From a checkpoint of a small transformer trained on Wikipedia: rotary positions.
MLP neurons of a small language model. Each row is named by its layer, matrix (gate and up: input weights) and neuron, and shows model dimensions 0-127. Each number is 500 + 50 x the weight over its row's rms, rounded and kept within 0 to 999. Numbers have three digits each. A neuron's up and down rows have the sign that makes its largest values positive.
A block is one neuron, or neurons of one layer that tend to fire together. Before each block is what it responds to, as a language model described it from the Wikipedia text at the highest values.

Description: Word-start capitalized "Dr" (Doctor, Drive, Drug, Drury), plus mid-word consonant pieces like r, g, d in rare names (Irfanaluthfi, Obregón).
L4.gate65:491541438524542501601537499545556508449573466523459515546443535574554456490486549520504547591533434587523551559594468487461493569438446467619550485512493473415452534487470446418496470542506511468456496564525508498446523485414478501409493496524546567461548486453524437449427446498542411478455433581417454545469539440464562613436530560486545518450514494491620544429530460460515468476517
L4.up65:563540521508589472473549481479485525417529519475511434528446562603463466496502469500510544525501452551461588412556507460581474518436469436570536492453494366455396494510495448421465496527518466472496491529537537548520463422506510540443431539465511590440534461425557523392439516540523459546476357574466529477459489514501522587426548555482510547461492546453565467420541489550412487484616
L4.gate134:518478473576468487499502501578534562543545435487492551446545582516621474521492445524515475503549554480454611405475504553503523533441472418476462488473501456424530446479518547496541506415561517478471472540506403509481503413452545448435445568546495516536478451542554586531413496489484521513489491509563412502486451425495619528488454419501474459502512533571504521471450525447541569536629
L4.up134:456472473505520499535414479484450556536494458444614507582511574489553450481557490435356503571419578410547507435487492435466546460565508542514454489497596352593573461332468524476566526511514453543499479578526454556546504488550504469548474542460506508530573444511575538552536497498461491368484455470487544477501508593542556581466505500448547539469493548526566573480529485481517523463548
L4.gate253:547480507533473520512573431398518368469551585577412427436515498447480508452453500518489512508553446529564479592545573514483475589407484477528430531516472602558491444497523469516506507487554587547544520518548453560480412562461437409509487443568524495485503555447480512489467490466486575499513502518536433612512518470442415544542533478468487538480473501412572405471461528464510449452518
L4.up253:534463478458425471594576502423503355418506501488499398463560531550587537461490392535465551499480449450542495527555511494535511483469472407563471506511453524504443515469509395472539518522493449498551426570559344546433404605493495439480441373535479486524518515463498492537477432490507589433520510560601524493491589502448493522463505489476497499520515566424584572406475524576506454518484
L4.gate256:555453485464515496472474395448503490454470504379453504499534513393511500497519432578522537451617484556425497490495453600518537436499486367588478475593508532443538494521514532497472519515533452524592484453505457565561441524510448528456507553503499527472480457526487510502487485453582456533508463503514526567461465506552508445576535483369503668456565502381498442390586515458473484473557
L4.up256:498480513534539588492455449518487587540465509541465487578534640492489559511545528556487585533502569524555596516482475560523442588509497462572446477575477533541532571563538456470461535515570497536408519545459459543523511573534531537466500551494454590496474411507408503464490486596534464484482542398525459455481538493521473493499426469474576508485493549431524536390601469488614432555503

Description: Tokens just before a value in list- or table-like entries, such as colons after team or year labels, "as" in cast lists, "density" in census text.
L3.gate334:444561436448441562582465440549540437527480536521499390436403443526470530467457411447507550454606473514444522515513539500483584499464487452501491553507582452500508431478517473427545531478439551540531462452551527450491532501453592463367427452527412543501528511479539503677561469513629473451493449506430598484516452405502397544515537521503429438433533505477447560465548481515503591451420
L3.up334:480513512468499589573504510450518441493501447513485520471534423460462496425371546506519476475526482476474524553485547463526459413515550413524521504473581404457492550481486494556541520431542598444506509476530516478510482500582528446550484478570424525484470492487468486556495513614600529561570428606521582392546455495495394344476526521583452452455474435485400514438463485552499498492491
L3.gate642:462508406464479591569513445454563495468546425497507565581513448495516487538538471581439523483570505504523460532530470401481497438501535445482537500489593433520586587546561502485444504463535489456563509595542558433521525477504487574501446451497473352446522509458586525571509573555396456509634395470496593513577474518500460585441422503544478565584463476492461521535444487530543544524402
L3.up642:506507517461589537508567455535583502483450398460491580542488448492500541565485441424455547473581519378437489586366563470597512491489587392378566547426534468463500482473508465523530541459592501409499490510514482461571474547582517517502464480469480490516473531507503589492482513535542434465574511437555453462565528445526402485485476531414515571668478411486484555439520507497464511392502

Description: Word-internal pieces, chiefly "na" (s-na-il, recon-na-issance, Dy-na-mic, Han-na) and adverb endings "ly"/"ally", plus some table pipe cells.
L4.gate75:516485427486531500430523506552600472521503428487436525448507453482473415544585540532527470581497550432516490517451504458495413443666507525530551536458471483581469397464404570434465485489580591543454497432479568502494580550565490463438544437553403479446465495456488522534549485514530405592502558360442530396510455487484493477510549403372480543503589488566484537544559440494520408502432
L4.up75:548482494488405520566511404511502394533538491525507493512513390480422467516468451599500477436518452484660480469458577611500455571531556445555600529552527487553533478552445443609602519515461414494573595571625425492458568529554533478537469538562442572509461580500491539401524449487540512514470479519468528477481522443565496485540500488525479422454497419487521525595501497477480523481492
L4.gate409:537564452561544525539481390544558561415519446536409561531507501465498417444553516542498323494488426496526493556502546528485512532504497387421565485564570555517444413491605478581521505387482464489491480500504517550477560459446457523460503621485483564442564472458436474482481525516543520527467512489494532581494512503524526431519531565515522539490562489510509573537478447490498541513492
L4.up409:549575452527472506463438514575512534449425428415415495533469442588428501515476397527517391568485419496538501503591497495484455550452458481538579513507489537555482505464563458596441474526503565502450474512508498587547500498510540558457579476422531469501563584461479513461512471442496479554561471433488523461443567591587461428560548488585531546486535484520441432558530519485557561504527
L4.gate461:550463427429503531532460439634515529548513475435463532491501522536506495453475530618522405539516518514530472463459493469516508490470432547466481507610526575457435482512430517561474528467564539476402483555506508554557532420544452371488496546622454627546507516395465404468442522562496477452455510520510559430445474522463542484457496514411615465488530520482393432527451475534530536431437
L4.up461:541561368533548440462508388515501538538514505500461484575517542501429457437562490597446461521431540427589488446482517392515573520472480540523478521568427462554469542541429420564581472404535565590499509547551535486520545452504460477529503497475539503500505491441482481472469430497514547393545494562464567402583477493428467545479493442524520599478434506618423522445418534523496499438544
L4.gate550:569496470496411504430476460524477535483503526496460442485485514480578494450478468528538442509497477593478516464525401417449504474551369463451497547550554481535548499579550466486450491467456515567456457524494588496465487496579552567529440531530528534421426464614469480435495437571600470452582477398520516617431508416387559420554551491456500422579493549433643464442504457455503540567439
L4.up550:524573533495428530545519521444478472443414503498507505410474536397492458490413523462517480483528457534534459447475478512485489533513440471543540464434408474646431518404513400521507461506455485548569457521442499534554536470398597536449532487474431608511573474485578462524535560518516474575478521449486510506488526440503583485494428463520504581585503588553468556409486542483470546544536

Description: Fires on a separate "th" word piece starting or inside words (thrilling, thousands, Methodology) and on closing == or === of section headings.
L4.gate120:480501460445555570553500504547503403539525480526488483578476504539499452461443494402522534664543499506414497434586557549419542554541497554533520525569489557457528470475504543444535481484482499575409519444607421463426617511451532528486534573582470478477424506503501532507553493564516445531505583504519440591460503431506505553499527568461466416540468518518455512581580413415553418611575
L4.up120:620502470426543455493556508473519479607470482504509392529485412537523571531495458383519445506492482501480512443511505524477494469467458487491495380545460534477589412511522554512467544468500531559459593499613455510464513492432560504454524504514486540430563568569532423455491492574476508540536435425486522452599438512455490540407474495423484422515569513544466458580544467467491384406437
L4.gate224:451563502477492480573428487489471433474500534500537436544508438499492563493473529547616443543506523424523504565494493406475423580556428482535543472501500524474435544424477561450442458457626430478446579550532553476460468487508491566612472503552465527528558544489461524472437472490453437513562412452497513460455490470551541609458499482587464444416514546513548542482540500517558488504443
L4.up224:509517447481441487546469529523478498556453522471553514521506469486522474503462509598579416607442461502525544521475503467531414545560466475563431504536453604443400556464562500496445448415492392518429474593531530494528448537519488527538482552521498517543501616415467558493518572485495427437539608496530502401525489464550562535469501430518503503433461532468455551455427524495681498487391
L4.gate339:488574457524573513482497629596519455499477549508484520471504474435516458405485538462471518516504478462518582430527543476541541553461472505472466489511518478514456448486449486458496501447618613597464506537533434472569438509506524565562516460569509483547582558512615593542481496446527488500579519576560471520547489559467584491581508551603502398454489451582486410565454457504471504401494
L4.up339:520507515504564460482508533507412407577549433563504530529469581476527443548489617508494448481428520416483389506437523483471473547460495505514496486497521534521507490430600542409556489493587499519409488460582367449459576551552551518572461443480495579555525608373501520535515492502498509548450555545527505510544496504505390494529517464438480402482513592509367443522494491528513502538452
L4.gate361:518502480441511548498491376446482375467529401473419486474525591484446522478549532458503485528514504436530614450518581511502481468450418478438466580490596465513518518510502549457452541500464554561517472627433490463414454511541408608496404527522556483438504507510556513580509505642483520542434446570465600517526522534509520492501549544503483465505485464575483456568472540514457549444509
L4.up361:511480443498388511544507481490513480524537485508539461487478537394491472511560479427505511580468478556579568388468511450422473500444436434428560521550550582440605516512545493528450516484518525527603524574490458428423501458523399610448463503636541518430481545542537554492505478516473513510385463507495554569507564464498430514452557568583490450423521503517468436481493495397492459377506

Description: A lone "e" word piece, either starting a word (emission, easy, equipped, e.g.) or ending a split word (Make, refugee, decree, note).
L3.gate646:506588496449522605552549504459535542442506516518440544575499546552497540485468554535461405413616505480544468538486528376598512569486504550546548425487469394479428412587560487561570442552505468589456450518513497535488508480493473504508405528490536497487533425497463522527475471504494530400458485431402471516530452524502564439557473533465541596538480407517465502519415422527475482474522
L3.up646:536590504482487542520563433528514512440510476559433581518469518648454499497461525564372503405558470448555497507545563426543530495491515610538556445417519437542445431584627486495513429518451460470483460487537432604464479487506557483498440538445599500526525502570502538553595478520501486451458507542396479501549404558485547465567558531388527567562533401465485451569488482556477448452545
L3.gate653:529474396488542523514547535473587476383485528501421458510587555585510588387530455505445485394560461546530543465551566485517495475491531556486485530579516527494482392459607475511482513490611501579475522545488452542536519475506425476594514523562529507457545492538456475526546600497507544459495494445478515599475469518514474491564580525425510487454423454547481484493440461528478492476496
L3.up653:443488369504548466443654530446560541435406514527450511609595540565468553434597475485547494447522491589489508455477512455494512463518557501486458510576560530500512424519571541582506497454629518562411512535476545488496525482484368472566581479515523479556535460545476465529490589480483509469484513522483504563541517493512501497532513491474503574587467518546465524398468459491456571394463

Description: First sub-word piece after a space when a word is split into unusual pieces, mostly "us"/"ut" as in us|age, ut|ility, ut|erine, plus bin|ding.
L5.gate85:521514542531583582519547528564525485540518522490466539556530528529484514488496548514503506549478535577481458450582553544513571483457482510591533530473428464533494591430474537530509530515568466472540484510541485526592512466401497465450422478442513519537470472484471454505402511542551506592455488417413524487419486468353411468544545555509520515573498412447581591448517459472518460460591
L5.up85:562427523441500637548481533464573469464590449527394495466456572506570495506416547532375498482476495579487559390473513519485502541509508509497630554451470569502540456566518607472465474457607464463516453483439486510514403526465466496468432457491543469558449624480556527521432391570483471551408438484485587422502471464451508446462468524546503510456473539456583520442438473437439529615542
L5.gate121:506433476438432492425561540524488442468528474463508475506505452599401441502460509608461483587444503492488523436541601510510631499450510602481456551575444542526484372458407494509502547526542514467586524491386469508579504544484586488526560442456458493599478529536467469511463505410549458517523479469498473527510486458465544415589490456516442458479584518529425482457464549435557484582550
L5.up121:500479426524462516551498550503504547565534506469592535514511605443398471544523429507608571451500519504513477474590542569474601399514503608489483466550452523599593497435476506519552523470533588494471564526456422510405429515491466567547511493479455407535439560524456421450484467418463448548477502528538431539490535444505519446572462438506503569552523482503457517552404521517522567491546
L5.gate189:585472492466465490609428557514503493463559495462439534573537471453493420433487443527580534554440488471435540432560443513522521583545498509495582520475429596621463568432516379413532544540548533444498479517513520514534497513453481497543492460514519481507458487592473433531455507436492444486510512478517586444485534488538511536491596518462523500473558452463537521554482598515534454531533
L5.up189:502443435478563545548508474520481498457568550516531493583549503544442484441541555462571550503448523526401503469567535462412521542524435540475571480517499507561580561449526526556508479471601462610564490448557531582511487521408404404363430536411498461477534571528554480520473480494564520513518448486458553463558574479563508558475556427547501523494527501508479477535481513536508429533548
L5.gate194:532559481454603498570461503459438540533521529492401547549473518530472430476556542482480595547522471543489538495569462579460575488608508514510433564490475482612480594431360482570458485520522507495516433442569474487496471506465483483434454511510587453574425508574511516567474450503436492585469528441545518564420479505454527538530565531473488522464449446539492625433473528462515466550524
L5.up194:502561574579476550527498522542538504388484481604438492489534463414460525498501415497582472522490575591410479527573509520512601503567513440425447512524511580432542504462473486405485529450536570483521439513484466563459394480511543580549490500437576423470458465469440514526445513513521448480501549478549536498511505429502515436549443364501500495483608527477549563448469505557497468410500
L5.gate243:535533444439606552537511551482462494440460517465395571552490510546465531479447437470493463556446497493492527473593527534438558512553506475560500544497449546522519571383472522555490494501602482506534430520505479516509575504415505565458492476500579465492533561488435464571475486521550513550458555509554520571460470482430346503598580488478501470452424458529513561582438501544491509504525
L5.up243:491453455475530582485595459615543513356508499405421569601504524519479581538457450503527547587538570518501430549556488444599428547468385518504516456442489441502522540514522376527571497466507525512473455448469468475497518532480441462575537492523500522469565429499489556531402393525546458517532505423588518505585440501559539551474560488469472391466558603553600436469553485440521489412568
L5.gate403:491539416436486446559510468563526405459424485486521472486461468448437405472527471498471471462511516567531625512525625512573481454609511471491499534480532527515485537482470510513464501493570496532522487522510540559448440502452502531487436524466462559392475589520450544513494518542452502491501522557480468592515501548574496393533498423511494469476411471503485467677466414522418446532537
L5.up403:578518412541466494557567527426448501433408544557507419494504514605415548475545526581451531542485544481499464598470511526536545526450473458563500469476421487584517403417424602552440504534543544567467474413538552509484608450473563541465474547535539454447565573516552549492516439495527564519576483548447532534480498514559385420577507530507616369488544402433520485553558448511565485520465
L5.gate609:521504482405537516639514558490558435465500518507477551482495478518413477445502515453558530540508540582451572521490575569523533527506566526603532563454388569550570523393511461530476527510602567439502491524505499400446620470438464500562419385505449458460461516494533521539361474493472408540529483402478436622521491412488453533558535563482504531530464582543546562444507529455499358516516
L5.up609:484434403574542416488448486520574543491519446445478468500480490530350515433558556409552479530469429528517529526660500579420592567528480472423464508512467542512512444486481465477579510544558537536507501502485479482451559543548546466577433515496494499533493541505464568495465498464566476515541503548436529496564528569551513428494430578503489458502446505440486509600507492514572485459522
L5.gate612:502539440458504556459482543519564444515455560487440566469480625525522413412508513498476563525470569540492501507527582480508471521570561551438570484467437520515496444544538492553539542576533400460482538507481502514432579433478546503285514458540497496439449486494492490459452510418504541489431503430501552560437491447469493534602498525378479432427566511541418529527477507457540493442469
L5.up612:608502484516535544513503498493420490478497466533465540619513563512442539496493422462407508484488542554429511508588549410498584456494485431431506589514506518486653445461456545525427538427568391497498390474510579507443540498480508505511442562378542449488541521452453498486507519492565468513524516526491587537442432445505502563514536428526385425599533439472467531518476392574465443513520

Description: Interior word-piece fragments of longer words and names, and hyphens joining compounds, e.g. orth|o|dontist, Ath|le|tics, Mid|lo|thian, easy-go-ing.
L5.gate114:569550487497485532589456465496522455509504483456490503537484466457578453473499514534506526439548514415534534385458467529501529512461532422509457544493456477487498489518483476504545517430579587444384521541536531453462502483502412435532404488560425490494568595467538548520494563516500528437429587419545459500526463529467493556562486528478593554395468525458559437489482507580492481485515
L5.up114:460497472487486486471492612512555520482533499536505480409555392514538512475513549549578515426443495569447548496524590578560516561463584418481523535534458476473556509504403424496501490455560509546464545467572373496432617553450550597392551476525448533469522515486482434513457539543534528438449613490552470411529490509475450419460460555524532419529426475456459551476470489480526521512437
L5.gate161:511418561525532547499471423482538460524457421511469545504488532489600495380569599475495442436568569425546474430525546554605527481513543449475538548493483446490500637500475572451423458543524534392526482510477469552550484490531534518497432396550530517511595462553470437418547503551525443502472545412467534514514509524646479564472472484553541582538485395553512554488589565530622486542524
L5.up161:582529521443554426461475522549513512535546453434510499530467401534578485451544494489404511392660370453468483441528464484474554547479423531541438583612449444504466500473491434547490518439500485486514453485503452496550429463355486484531517543590461475431489469608366528490518475555544519547484561386489499528454555588452486539454493573581505482475539482462507499493431523509564503468421
L5.gate282:550413427476475573436434458510466519452489490495523497530490510507488419460599542480540502545542529556620448379452445498529501497509471517445475515482566447556478509456492501561435486485474561578500475408582535514478519412518443496458469459528463471447510557545471460532509590455459505474502558427523498578538544419456558450611481455459544448373406517421424517479486556517479532513411
L5.up282:540601456509477335513432451484519532533607558476493513504500516434569473503547491523456407481541500521558423500490501434508439537498548436477567427439550540480477536510567474438533480514513504567434535568520483560500536567564410431548478445589463513428513560583468459531499532503519492461564527562468491452452503494561484511425558511511577489452453554500534507550498544538530554456543
L5.gate319:559469480501541542488470488494484532478453466521407513503572503448529420423478499497619416535524486501446543566549546535503519509553502555507525470408530532462569578535520472590550510530536491491454435571633505505468562535476456526623482575551512445550504540464581462509522445451444506487403482523521455560542507547468522457518515465380444509454500532532525425498489593438522517500492
L5.up319:633475565525537460386444555537595511489578465572501423527535433466529524453488499541360466536507532521433495415510464484460490481463482503444516425534550457408510439521512417513585534444441476543509458478507609530572396444477503460522453507456435485571452512528421453489471512461496495472514428469532416516376427541560598520477442453559505481435497482478396585513495533556555571415502
L5.gate326:560528385474496497500424594524521457544559517425496533446449443574600464490461514493450562563521478424454489591530529422558515477536378515546501541421504436497585590451554466475469508498611544405498497499599437478458413433443465472503484584608441523531594591552501468533491488572459456550508561505497440602461563532484411483457541525557408419473442478385518462459459477479545528440505
L5.up326:469484422511499498478513529552478508475468475430421485478494525493490501455419577540475457475599477556455511455432562400398518567502508481428492581495511414623593523520559488483550488546591579457518477489573447450476490519540494548458536558524456552501490487539519497479503483504570527484492480465432530514524451476576502430569469542613519443497444402524441455401420551459506536420408
L5.gate380:467556497471531454506458449568498489499490511586423465478535496445534372494486566632460512550482554410523531547469556502527495482533516475488489572437481530542459478481567602470496563506474490522592502471510575534554432452482368432598535520593503502470536571538451534458428470420563355563428510479534422518550548441496533549492587604502527457449492530455529523508528560545545459439526
L5.up380:488516450519425550481557548536461480372436490454467429574475425507531562471506476504493535496537612375419440455422543536484513497477524453512476483477502395448511568555513524544621501496490494505534387393507492498535444492405443429486458572573435436531505491540546428499474539525487575549457572458538385510450580463420533565471565503482506522535443463377460568462493511481504473489484
L5.gate518:485428534484490532474528498531518439489505515505448450486524460540549446460539482545553545472553527453436485544532550486632510379518486518429519536433538515539502448493434458509492552555475514439500499589590537464494528462469357508476445557518523562558428473558439610506461525552466451441456466460526580601477542448488477496438514438531444430498432438437480465530504470437572522464495
L5.up518:553490566586510488475520561500535565525457521475507435483491487515547514503642461506566603451432519436511446521441489460582429478498462453401561569408479456497560448523422444577466442591521510475494553530522520496618494516549414465546518544490460538545489507536482497417560523486443575489549528459518471519533512427433477457429535383491520441496447444505519515459516541480526491394510
L5.gate685:513516547561399493497460430452441553428489412429461436464523464505540487476514468519429415460477499353475505517536453479473541510520533411488546465524575472507504617450535539560489527491525554628528426545518503536572452430439515597520386531403478488519574457489482507606473403513543533534543455404448557486465486551468578576348452487561536501449512448418573531508490502444451494473504
L5.up685:518431598512448482549539541410522491529485508490525443478490535516528405381472581545513504485509550579456438586537497442520516581450495599511572536494527569529396545528501434441523422493437534430485612477486549498494504479403483516508495555591529489430492624480430430464527570465461431435544542569447362538451432496556482530576478585580482515559502435539474542550397397534511529475463

Description: The letter piece "o" split inside names and rare words, as in Cal-o-undra, Timiș-o-ara, her-o-ism; occasionally closing brackets, braces or quotes.
L3.gate33:606581471481467605471479423470552483488495489473435448557488476457542404509557466450421529471518534443447436495439550513477538582439465512511486524494637491608541502476489550544496506562436558547498498514409487491546546468521522588465514469496466428520421541458510533437481525437576494530567429431534523571461489471488500414570415467495506582517476484575483520561469495475587437568444
L3.up33:535512404493500567457443500500591464455505461427482579534514572496614439652507507418469485581523532427417493456500555418533574580368538484447530554465573466580491535461479519499514498570557531480542463534475473530555497421534528527472548416543482514497428520519494529477509540520562480499519411454531443444434531539493567467522476457521537454585452498460471489472455510469594555490465
L3.gate312:482428541480577648498460549527549414552512416538462546536476540552528456516512533514521504534463558491502488450506582507496438527435610481514466489425493495541456456504566477579540474517522407436470508546450478457504611488519513405435561439458500449513467467526471497517502542536484452465546510471480459436481474517488523463488507531450501546502535443561525574541567455411621536533485
L3.up312:386503432454564592564435436412503539588481461440521548597474548527509488507610512500438438473513596519478550386443491460516487568465493405600451523392533543569562522540514585562554509531597564519512433535511449444484572510569481521418569450465509570479511457471505537546457500428546488428509497497451538480475532490535521501497464486449558449505425476513501512548489488417531508518536